Weights of a small GPT-style language model, trained from scratch on English Wikipedia: LayerNorm before each block.
MLP neurons of a small language model. Each row is named by its layer, matrix (up: input weights) and neuron, and shows model dimensions 240-335. Each number is 128 + 32 x the weight over its row's rms, rounded and kept within 0 to 255. Numbers have three digits each.
After each neuron's rows, "fires after" lists the tokens most often just before its 100 highest values on Wikipedia text that the model never trained on.

L4.up62:161103124115103109124179073108144098094156141140100136163096089178115088143132129102122143112150184120089120056142141130148172151127102090143162142147102112138144161135098230121106178093132124173127147122123156137154090128095180132101150111157101159142102142154145170132184088183120131125
fires after: " ", " F", "i", "d", "il"

L7.up594:159091118124183156122093062158122191127097110169155168175145152108099146116113127163146107129165075037117099097098112161140103134119105133166139176124133172148169144108161081141182116080100117130141148147150128180120035133144121132159152139059122117098154141195122133132078082105103123094
fires after: " ", " to", " b"

L5.up454:088106140113142204153033147115133136115140152091115137147109135192149181121123135169118089105096103108087091115111095084102117082128106125095153094153090116145178137165134175123141132117154135170157135188087143171186133117087103140126139100110162104110131146100126173149133070179132142123
fires after: "c", " C", "r", " c", " P", "k"

L4.up284:158079119106092132129117108103132125166169113112077133088123130099127121167062088125183100089100183078113151117120112172074136123117112127148140164074129086168142158114145109088130107091094105160156065149172128151139176096123112117185120117110050102146109116197141142116119087129209190124
fires after: ",", "===", " ==", "==", "38"

L7.up235:095131162103159082106113147108126190209119099085151149173177163133107132101174166085172056074139125079122117094155063152175138133139149154121149123132117099149165108159153098117153186103103090106196161141183122128066135113178196111163126141154121122092080088105124148147167075132100095122
fires after: " ", " p", " w", "s", " d"

L4.up927:102152135117096103105181132144221122165073138099105128148097120118130177151113218122190144168172109142149130208178204133101156081153107201114065140120138166122134144111164135180055175128073163121119097111152143129108111090138120064123125097163110123178120122168105152118060141204135113131
fires after: "st", " st", " St", "es", "al", "s"

L4.up1012:150150095182101135161122126168128107153129144098147157140190150145057140153105121144116098129135116120182126150128131141139064133138175147154100196104098147158177120185121126085081132134168097128093162122118160155109123135172138151113188085140145133121181124129143076148067172120174106118
fires after: "s", "les", "'", " Ma", " ma"

L7.up766:173117104149127184144092140130149100134143173063163183145125123107070125146156177137164095128130149138134116176115166100117192138117116196152111134148186129170091197154196095109088117115135098172176113193161151170127167175145141081132121164152112045156147123128099088162143111109076149090
fires after: " "

L7.up449:100146125131108150084124094145091171165159129088098136168114103096132129142127104112114104109144107172186107147167115122138168068130098111130119127124079096138105112122074105145136124151141189094176190215109122139145084089084128135166181128099108141192088125169065117123101168110125170104
fires after: "\n", "==", "===", ":", "le", "s"

L5.up49:101145077120107162069172100143075137137125075158121143116209190153160117076112118167126091110136070108142118132134126143124122189170080102143107114105159146182136162175119125061105107112159118074132154180076163156138142127111103122082172108112116095127146134176131132137139123121128091123
fires after: " ", " p"

L4.up684:118151123074149134215097154097133089070103111129117090090142181092118115116129146085152146182094157113098130100124079076107120140111140141158099121156082202134141138119174149163172121132116113160148111125112116179103139187201155102066076169125137142075097135114180103100127127131140124133
fires after: ",", "es", "gre"

L5.up150:158137142105202116131129141133080125179138091119158097135137153087149129079090221113151090113126158152109084098110158109158139146137132104112155150114109136147167090057103086103163182131144138074126084120149129192154122179129121151125130172122189144150161166096100109102095157112080134141
fires after: " the", "er", "The", " The", "cent", "la"

L4.up839:157056143135152128157146109132113106112124118134144107148165104095117145092170105141140053194063136011073131077195154189157119140105065067159166113158080074149106094158132190112143154157109129136124115147164112129058133109138120099194114178115186153139135122192087097118095095125130096155
fires after: " W", " F", " w", "C", " C", " c"

L4.up993:165090105081148156118160094156121130089073117139180157090116136153123158128103155088151054109049088135125113189185134128117086103141142181108078145114130156147147116163117125099074108114133097122132133121136093134120125125169110113148081158155043077145133161159149113080150160128133096160
fires after: "d", "min", "ad", " con", "ar", "ist"

L7.up1146:195108162074108144126144149171150145139109154137032114119110090087139155098206156104161137162143115099164177084133124110122171125096151130049141125101139109185111072083098103134126131196142075095142158126156148089157121135093083136083108075191150126123123147122147143170136117105128146143
fires after: " |", "–", " ", " +"

L4.up771:081133097116201133178144172139123153188162136111164125161129148149175106098101154064169104142145123056092067128145141128099117106060151121162095110152093152152148106173173141108145159082143144158058132156088094129116104087084147136103114135113095110129117054166151206124147135145175135103
fires after: "k", "cho", "h", "gi", " h", "am"

L4.up309:169104184143095177107097085119117055162094130100058093128133103121151077088057086113100101144126172140098149121122238076114150133133094134134091155156095078100163058104115086155121111101135161149130151190085149125085141169140092141160130094121108198150147142173138117176118044127090103091
fires after: " ", " in", " h", " sub", "an"

L5.up761:116093120110162232130134068146151124091116149101173113117156047161122145100124114122081107100141062103154136138055108147138100162143173121113144146116094094135127139137140144125114118145074116061133150122111088152083139115142146146124164104126130158132146161135079160125154176128183161110
fires after: " |", ",", " of", "-", "or", " the"

L4.up414:125170131124081089140115160154138140095164156125131087190139181170097076161143116164105142131157209119088111092113136108137085150190136125138079128131060072130065145104166186132100153121111105135113105136104122136079045149102145095086164165154095082159132107130137122132127111060163151153
fires after: "s", " S", "S", "B"

L5.up1132:158159155094117150121171121166126175114099142120128105117161117124192135090082121084129164133132080076087132151095166127161092112119096111184104139077130144142140138139126128096132142102147148124117152093136059144139059117127167150039107127114081158166096126131184153141125122110159147171
fires after: " ", " F", " M"

L7.up52:149135092132106074150142124106119151141161123087101128200121109114104152128134153087110087150112088129106138143080108146118084152093081093098115125120145087152175141191118161177148133098180031105074083116158121105118084121106147141110097168126131122116140188199222135038171154146157188073
fires after: " in", " In", " ex", " ", " F", "n"

L5.up38:165084092172145133115157078114179088061119113092146091163145148103186098139134126130142087121149103096180106142111142095143127127071067104162120084072087081068065110128131148135198111172096131099118118170140121085112075159142100081134120117141161066101126115175100129099144130190136130204
fires after: " in", " In", " c", " O"

L5.up1053:152141161155091169109155155139115120138187063105148115117171068135167058084105101144134137244100123092141136090076125103142106185124128122089108071177127122114121138140122087126113100137156098133119123134104138137148129142191134148118084121138098137132185112088076130118172185139175115173
fires after: " (", "\n", "-", " \"", "ub", ")."

L4.up316:143102130123126162073137118123151090125174191090088109109160140084165191140073112073106139109109146142152164098118173126094121108095141161129159075100137149181169103133075133185123133082120135132207133137112157121041150181099071167121117125099128138073123119112127134154158069106192152125
fires after: " de", "al", "lu", "ta", "ul", " "

L5.up488:110153138126160140090117089104140122120126134145149054071177091131122117106178117140163123089130151125199125169122184083145153081118171117121119127142170131150112090130100173092142064125168119086171142166094087157124115121097139121166076162105160118111145135111104109128073089123093137117
fires after: " 19", " 18", " 17", "50"

L4.up285:146195129120192130102100155086129120121112113085156118164160153167079162146112134154094134116093131096109165122124155093144132088126146099140155100095095089149097118110136108081113105174115122168087121135109071125135175161132113133096121127102146141168113122119134143175140122142163138134
fires after: " de", "k", "er", "w", "e", "ig"

L4.up842:083084097079130149152140065118124164171131141105062130100151080159100112112176151138063130177005151135138110109138140126169155147121168139154086082102145118148157095175177164146112129085143180113153101209118162062148100118171154113200105108100202138104107132121163154064098152053134122109
fires after: " in", " the", ",", " In", "\n", " October"

L7.up76:055095132126126154118100175149136082064134116098067149131106143156120164085180131130113118098183103156129129115128160148090122151109148089134196079131149164108171135071201122126110098083213134080176127124156168135128168055160165131155092093105151201105162133138135148145125182105123117168
fires after: ".", " |"

L5.up1120:115132116158072157119181158143142129096117136175115137156119162137131098142086139134154188047122158166155149163097168175159143094171136108140100114109106118112142082110081113111081112032113131090155116115157119100154053123116120101097164103121097120073116158150151143105147125155162164099
fires after: " 19", " in", " 18", " (19"

L7.up108:146143138135109163131138100137066064144083183142078074108102092127138052106118084196128127138184131132138136073120151153127150115103079104065109177107120130127129079106107073143122091223159135140129156133099141115112098087132114125114073079178070136178156185144145154145154166183137068103
fires after: " |", " ", "|", " ("

L4.up254:135113069142040183128223078127175120114141165138088094147110101155138125098094072153099115101097155138162098143145093146124129094157111129079166153159183156058122141169083132107107120086135094143190096167128134138144097159167108131159116105104130174119047157119116124145087163027115181090
fires after: "b", "d", "-", "p", " back", "k"

L4.up1060:142134117097097128075099126146098176147128128161106151115138122122176104120094136122105070120128134126096172142094105115077112169170147163199076133073077081074104093080120110182124105129178112164153107103135177128137118126148109109161140149147065196092140121099137071125058167104157109124
fires after: "\n", "==", " =="

L7.up372:126140133172135085063151104102151068179159082058125134153095127082109126120161166116178088165154158140163150118157149090169137137098130113111110141137075153116093065107139134171176086136127075165143130119062166181129160118153130123109140142158185180103091143143151142170169145091148090221
fires after: "\n", "C", ")", " ("

L5.up335:163140072093085106152175126110134111122144149101129150105132110143111074075134132164181157085114111104141190151125123093126152134145111131161092116077168132150137154197111187111063087114125125094166132119172121087051127063119184129148106077165091089095091114174136134137154175162103160097
fires after: " ", " m", "\n", " Re", " 1", " re"

L5.up513:154135131160167169063100095117115143097156140107168119045177061182196120118041162134170131070139137136118088126100210093125111174101129091171136098106144132167163084178184184159116139110124117124185160123124168110102085109121103123108097094130122124160075105173113139178133116105162099126
fires after: " ", "%", " 0", " 2", "Q"

L4.up140:126180113154138116122142114151146115068140172154155160125172132099174121124181104136189108123127114099122126184165179121126171111133091052106158127147150076118135116150089093119167089102141187118142155178119169146103131126163120063137122046172134062151109112076102085154099154091109162150
fires after: " ", "-", " tr", "A"

L4.up362:074125154142129196178206126085143138099161127081122127142084134156133138147170182134084098171151136135146147193146096137128124132218116132131157088135068054103130128177136085217096137107103089115203138048104132090076084138134154130131108084181113095197152098132184090200183109120127122144
fires after: " =", ")", "s", "st"

L7.up634:116104080120150122107128102221151087103140185143140116126177111133117115055129143105107121118130095128156132178100149151123142129090128061126122107118109141100029067103139086100131142117126084083175143135135151141166124169086125141098101101112136142156092133114145217117111168093065140136
fires after: ".", " |", " ", " $", ":"

L4.up650:136071165134144153153121153109119077142129149179088099140148131094094129089106110182144171127149117147179193105133087110131097147165084133166156144109120137124129140124090093107153078135125139103136152140076153129078160186113139098114088098100091101128085094185131137080156159161130066133
fires after: " |", "s", " "

L4.up637:113131103138135129096151146123159089110108108080099123173075134118168117169180166090087149098099139141078164146094103125157112119133129137150092115125160100164133131076126103151119180143113120136182108117190085153105164150137139116082124114145121142157102142158086136091144116126150174098
fires after: "gu", "ur", "il", " met", "ed", "ge"

L4.up975:147144149132102141102082145094112132084096148115160140127111154150155199065133106099195075126115164108165160136113152223148135066059061156095132180113133095123137068116147126112109184138117138119109155113102131122154151142103139079146115134178137093087179092075108176101132115125105092161
fires after: " ", " to", "s", " de", "ur"

L5.up56:179145160189116118119143127140070102154100204108191143128157134136119162124122113117193111150100100113086168125088079198142182115124118134134088117178096161181096120128135116156144143152084133090121183106090089150118058105123177095153154114069124152126135147183152078161120098138134159133
fires after: "ba", " b", " mi", " Ba", " O", " re"

L5.up510:102191141120148117168081120165107054176148150109131144081099099098154147109121169133095163137139111146094124127083163134162142146190160121091119153088101091162068145092120083130134103177146130144136092128181074149155107133158144034095143117116121174132108125127162150122152119156130102189
fires after: ",", " Co", "w", " W", "i"

L4.up111:145135178173161109077100109082128178160129135141141132116086090160156077085077181083084064174115154092104164116126100100182137113083057171163093122102124176144090151158139143088129159159166150101080159118119142140138118092177152123138179075153114117110112142100147128125091108116163184105
fires after: " |", " (", ":", " /", " number", " of"

L5.up1021:153143134112118145119146128131154108172105139101145112188146194183125118150118140100100131109149093229175174090120129141115173113117140105160117153123152137130157116180105117054104126091101102132070098127182051098091117094076128123110100084112130158152098139102117102127109101129132155143
fires after: " ", " E", " re", " D", " Di", " un"

L7.up1149:078078139087058176151137128109080086064166184163106134108140105107166080077094097109142151106114176193109171137127096144161113129124101052139128129063148101168114127104131128065101114103069139101137133123119177146145149144132100157151108049126167141140149146136126145121224069113160163131
fires after: " |", ":", "On"

L7.up32:112114113128078148054086138136168118110145166127078156100142134129071171075136149122108101117126158112085121128116130104169148137149052129144125131161137068135077100154100138168137165175114135109175149176149131105113119090101175105184159136135104168144172128101102198123149151103145195142
fires after: " ", " 1", " 0", "–", " dis", "al"

L5.up39:160134139100155142091140109205157146112106151160137111107086114181070083103150143099120094121130149133155144198146102165093122141064120182145136159155152077139104124122130142117084197173134108058143105100118146151121028129093122082085092103114132137123105080096095158137169106168128124128
fires after: " |", "---|---|---|---|", " the"

L5.up226:189132165081090156089155135178130152124121155109091099150104132202064130114124141160129124142153124152157148060120153144130123112171116072087212160116128218135089105121117126132102131160121096136089078074086132177115142125144103138122123101122135173147116083146133151154138102105069157102
fires after: " A", " Al", "al", "a", "s"

L4.up31:161174129125143115130129123136077102123130178135123085156087112107163108113166122125139060081122152087080103144196074142167054085132115123115135102116086141116186155120128121131126138088115129157129134100182100177163094134146117190122119184088138097100074138141123099112096119127118134151
fires after: " in", " h", " re", "b", " sub"

L5.up15:103189084171103152155109158163079127123095102106134103194093122139156128089115064126141115123159167123142086121150104053129176202175164128128096125119151115095076113100100085055121147142093117121082114183149145118097128101079143147096131100122163123100151099066091120158139084139122074168
fires after: " D", " d", " B", " S"

L4.up418:187135129104132145161142076151121149078192152160134174114093088123143071066132148144095107107135213145098184099174150145209118148186164103142126166130105115158089064128148107117103187090060166160101133137099145174110101073104132188140167121109185126175106078125094085142108095104090157153
fires after: "==", " =="

L5.up487:168101132161143082117147062124123169055171164108133184114114145069108135145132127134189089116110135116124164149136147128165087130111069128173114161132055161102157129169049160135088189169092056100140189148127149105137150173145134116135088113134191120109128083114104145150088074084132125109
fires after: "s", " S", " c", " C", "c"

L4.up1078:250112130143134147115115071123149154151105107210144107196155162127107130086140067126157112119153179066121089118115153187077112132106103113182157131092113080123118070175089127095165087144140080171183095114105164160131068140134141132050161123146155170080157109119135076124158097158180144101
fires after: "en", "u", "ut", "n", " for", "ran"

L4.up457:142173082105162098062131152115161164100134182114130117124128130134161080169193140115126106110148091146119077114155174102123129082076077057141156218108134093099090150152087104026163115065126123144114099118161128118142036133142121094134118133129083118144103128124124149087107156128154192125
fires after: " G", " po", "st", " Jo", " Je"

L4.up1031:179075157158149148106140124096156080170102102185125092154119108118115120147124134083100151111071153119158134149146122153131040133102099062143123153156111132104151131062153145135078084111166171155066144134176139158110184166111151079140115168142135124205124159113131125061112079121153138127
fires after: ".", " ", "th", " h", " a"

L4.up869:195113120171125164095126095104128083129139148102112123174121130152124175128093196158138081141097108131110179121112121130186182104104105121184103082073126117097133123083120057154109075152141116154090166176136114135168097160136127174160122159156152183145152119197163172122142106099062131107
fires after: " an", " An", "li", "en", " Li", " de"

L5.up765:157093126074138127141113150216140060122146126107159133111161185145120138142168119150158116108135132112129163151106155077160119146140161105111147144137134091164119168111086124105118194149141138147125109083154099206126119165148099094091070153130147177079089124146085128097130174163148158126
fires after: "\n", "s", "ch"

L4.up466:124116159148115136097130118123149093146153135140094149105148083096076143106100140099169105147138143116195207173079079074109166121193142084118109125146086158150091076155154105145109110139148159147147099112069178144109066119164166145137086146098135121151133108120165155090150143129077133129
fires after: " |", " 0", ";"

L7.up516:153109108129155165131098139124085182137140135077110123111086157113125148101131093129147171154147071108167066121084128135095097078158168102174147157159060118111129168113182079135085148140118132160113131161149110109100118137135097129112123174096137104150152143139153106083100146158109120187
fires after: " |", ".", " ", ")"

L4.up1038:167160129113070104176151110148137151136148160148111121144129130120123152156133137144119161078187149143144095093099188177081123104106068139138105129128129112134163149159152108130154202083122137120105094081051130169094106060147176100177122143172161139089088046195140100143090166170172139178
fires after: "s", "n", "tern", " S", "u"

L4.up18:156131141128150105111130111100134095173095112136165169161085110139156140104150114168101048116097094097116110105086085107163151190182080158102128097161145127121138116138098169101124090161139107210176162174146101162150077188095121132149095154065119110051115139123144152053187137073153138177
fires after: "re", " re", "c", " pre", "up"

L4.up410:138133135110093103173110082085111186171183136117094104120096174155095159100152141134126161084092107076088167091126143100165101160151112142117135130153171133094125108103099115158132163119088129201202172138111143184103148165129111079123130145165163104132130127162121170140130148128135157114
fires after: " F", "f", "re", " re", " f", "l"

L4.up1095:195126132085147184127114130115153113153137110124037092138100090076123124113112147149134108098113141164183134118137255108197115080161165074130174110184172120123113084116151124093093113133112091119170119152190151122121092131109184118060168159148155155140097104180096053105160128126119182143
fires after: " 19", " 16", "ar", " 17", "or", " (19"

L4.up148:116137084084144123103181112114175142155098132132103171151080140128116116150160111127147097100110085085136126172084116131191107167085119078099090118110148118103112071144183156168108201158121109141157155094098133144141113158152175104157145130160127097123119136121117151130097105156143182193
fires after: " =", "′", "li", " 19", "ro", "History"

L4.up1071:131064134131161122106138110173190142153183128109154157142101126132101115176133165115156144089033154083163144103126145134145159132076124090150105108179080138101127114151104126110097169147154082177141126118148118093013155161152124089183169144130157127125148118105133100108184136144236173100
fires after: " ", "na", "n"

L4.up188:124146114107122098118130146104150048132118105148117147087158148103070100130128129127127135154163152144140160072070162112088166104129129104118112156103128146146155159147109102137085183070104119135090169179125159152097121125138104135139111168174159176097096089076097177119174159159145128074
fires after: " ", "n", "s", "N", " Z", "st"

L4.up1123:091144125158128150126126142102144200096080150144138115135100146193116103078083156062144090156128111108160108119155069122150186110149109124108116096124175128105124120148124106176124089158094103090149137211151091122131148111134129084143134130145118147185122110096077142171053132161140179144
fires after: " de", " De", "e", "chi", "le", " he"

L7.up377:139119114111147131153088121101172156148099116113157198120101103051126133149129130122137124173141139159147134169077169079107120137081076164089091123076111122172095124119040093119119166101178134138117116086120129123066120173195066114102095166128125089125121101185080157131131076101097113112
fires after: ".", " |", " ", " an", " a"

L4.up470:092072114153098101130183083157132063091126071168019122126143165155132141154133115175142117065133143097211137122142109120178121074108125083174106127203083114160151126164099129055179133134129158085150131174129116112138068159129121108136112084106110098152180141100099140180146161132079163145
fires after: " 19", "th", " World", "mp", "30", "50"

L4.up393:120156141129141190120165139171100162140081118122177099119103143094132132164109141121185162167093133056129123139142169179140145110149107126181070118132132165174157149129090181113154106098147170159152111087149132127115128136086112119157118097180180176084110117173097160173119153114098134109
fires after: " ", "ed"

L4.up343:195173113085114141146117153133142111120103097128136159141092167113101115141130117104094129136149140100110123105069126098108105116136139066145130076122108156192146110075093101125139190095096114089192205192188057100057098119181139125128135153134100096183141123116147139111087157131110179112
fires after: ",", "hi", "us", "ed", " where"

L5.up68:134154123119175170095172096143156128089108119142106125145123130142076175193133136132147147140186126109100114125107175084130167132127136105190126201153137100214129064166125160181083100131135098167142106150099163119107107139134138122117153202144159162149105108136073128172136137113146147125
fires after: " ", " A", " a", "u", " An", "a"

L4.up986:114136112091076126137132105171167140135218085096168151127104175074164036140114141103159100097111151136108166168110102138118118173119179143107144111105138158154067111081169133132124154080065155149084150130103119169083135145118105121195066184176105116132146078088172133147089128070097094100
fires after: " ", " re", " Re", "s", "st", " con"

L5.up604:147095077132069139100094142141084088119126143096105104119176120141071067140159144149059044140145086160126149144143141148164118118123120143160104079136147070104152111154127095156050139168145100108129159110150122100132069129174047101129055097090087092133104154081112176101152089107168169161
fires after: "s", " S", " Vi", " Re", "d", "e"

L4.up353:072127120119093135175176135105130108151156117120036128142107149167132101139143153173137092116079126099095143095145119122099154152159149142124132078076138098146160167128125122132071074127080057117115164087141122124110166091119147148167078095096180105113135180126170113084160136115142169158
fires after: " re", " as", " Re", "e", " a"

L7.up112:101104114089099178163138111083172188088125155154156104173107144113153113137163120132151077127134093088194112104083197107134138135164141136127159082176114157190125109139118117069042133148135181085107072133104163134134141171150142106096088155076117120151070122152128159065074136059124137074
fires after: "\n", ".", " in"

L4.up907:144094068147141100067153181116148080113124155146140132162120199103194144127146137112206152157156110092093128115150102114114132125111141202111126123061126101153108136109093089092126088153109115161117171175077156171134135134141110092128161070119125123139180177067093118099126207180134162141
fires after: "e", " di", "le", "ide", " he", "re"

L4.up774:147146111221126202200144120110175117107092127066152146036130045078113128137105151127100093148182086055124075157147141127118162112152154132173107079098138141101144108147175104114154146157151080128120155063132146127176081133088125131103111160137164139075135126119128093134123109163108104132
fires after: "s", "p", "al", "est", " the"

L4.up949:143121148140074184110128110113177136080082144154155097139109144163121115109069090165145095098136176104170124166117185114138109148156076156109091102060088088107162055153132145121167110078154147106125117194083161098127105129091030128116150152110117128073161155104087113110128183141127085153
fires after: "–", "ct", "–1", "–20", "n", "#"

L5.up158:102127131139127202117076097124127097099148161049087143099151128134102171148097083109143059110099188089138152166095152158158138142049100154148099097110158179132146095195119118126130079195116088135068121156125121050167155115122059142113173068153123133132185154129216160163117159114108131177
fires after: " |", "|", " pro", " a"

L5.up2:108126143080136154108169124164129049129133118065119089100149145094152145149121094090112108087093083088137087101095110179096180197109070123145141131095133164096125085141143096113029162145125126093190133145084191124143087144146120089113179170119139153153151118145196161095100113143142188075
fires after: " ", " h", " F", " C", " Fa", "F"

L7.up167:144116154183120167138130087131094072044127131101135128121132159081143113105152140147114088132160080160129110123180147145190144120114154074157158165114114133193101176117135043131130151143121124178145142098149138154135155128118159189161056098085107157164109159141119164154123100127124142159
fires after: ".", " the"

L4.up494:134150124083146128129160170193133112117099165155167121151084172128160177119141081131129115092184181135092157159103092167129146124183153125156049142103067134099087114178090143098159186143122149122133140138179148216110117128069147173127168136181136174157143162101158189129142175083106110182
fires after: " for", " Ar", "y", " For", "house", " "

L4.up652:090118158130158183150147162123100163167175172139156180154129087133151130094085103163119069124119043122109145133117135112134099131105140101133091141095107145121103168092110165148146129133111138163163135160163102066071193178085072139123085088116145113134106137098103144191104068077154183138
fires after: " St", "e", "er", " st", " sp", " H"

L4.up331:028099123150137223133137139134142135124157172105183119151150156127128120084115119095133091137128099134106130132143094099152101109118114151139169129163106126127124148125055141080165175109128111144159145119147136129087144174095088197114165178122178114116161132199132156112134035107155121097
fires after: " ", " h", " in", " full"

L4.up921:135097137123090124140161095117062139160078108103130137194113084090127146122146090120139077124070200156147123114147155112050138115120146166099111122136115173153132169125086176141141165088114083093110087147162118143183137142118153098168101127171108133157143141107092118078140110122107146123
fires after: " ", " the", ",", " The"

L5.up902:107133188133117119139115117148125129146109146056067164115136150176147151121142111149143138109114125079132127093120143172121123136176102103122146137121067124124107166150088154115075155078150150113125162117127149142119112085144126187108119111089181114126120132138077101194062095135150177112
fires after: "\n", ":", "|", "-", "---|---|---|---|"

L4.up174:138143109109127176136134147115093107116093129073088128170126092144163120060143071132124126108096161111135069157124156134125125085216130132134167124120113177126130100170106099154077087118106153153125132087133083148095145101150170127077195085108073121136162161104105101166173174178091112102
fires after: "c", "o", " lo", "ph", "z"

L7.up64:206172140095110112133122100167145131114112113100124120080114168130130114124124122147176137134145169134122179154177180123168169077141064077114082148076137153163092128107130123144117044094175105086099130131094159128159062121096124109160167113173177108134148127154089138108134090123145126107
fires after: " "

L4.up748:094082113105129234237117089142156092110122219192170122144091123091096115151156197134106113134124126123209111206109105107096079124071128064087101119151137083082147123153133183119158103142135096109156154087127120124103069118154162120156062094139138139135045214163130119123171105167175139131
fires after: "or", " con", " in", "d", " "

L4.up388:166114110174157133143054130147172151159131130083199122158096100190098112113147198099130066165135166123122191102118105121122155119085151154133107144162081121112153136191149172107090099130067126159164095101131182135150128146152157124092178116132141123175096087127125110148137098111093150182
fires after: "s", " or", "y", " character", " ", "ar"

L4.up832:113130153099104137082097106116111159176058117165137166132143122143069102131119167129168135108072144118193119118132138174101146090156155134109135146083128077105144109130160121089146166129116120135118112134118120138123117116079148108130157164193128149166171147141138129092092130130155155144
fires after: "ci", " so", "qua", " Ch"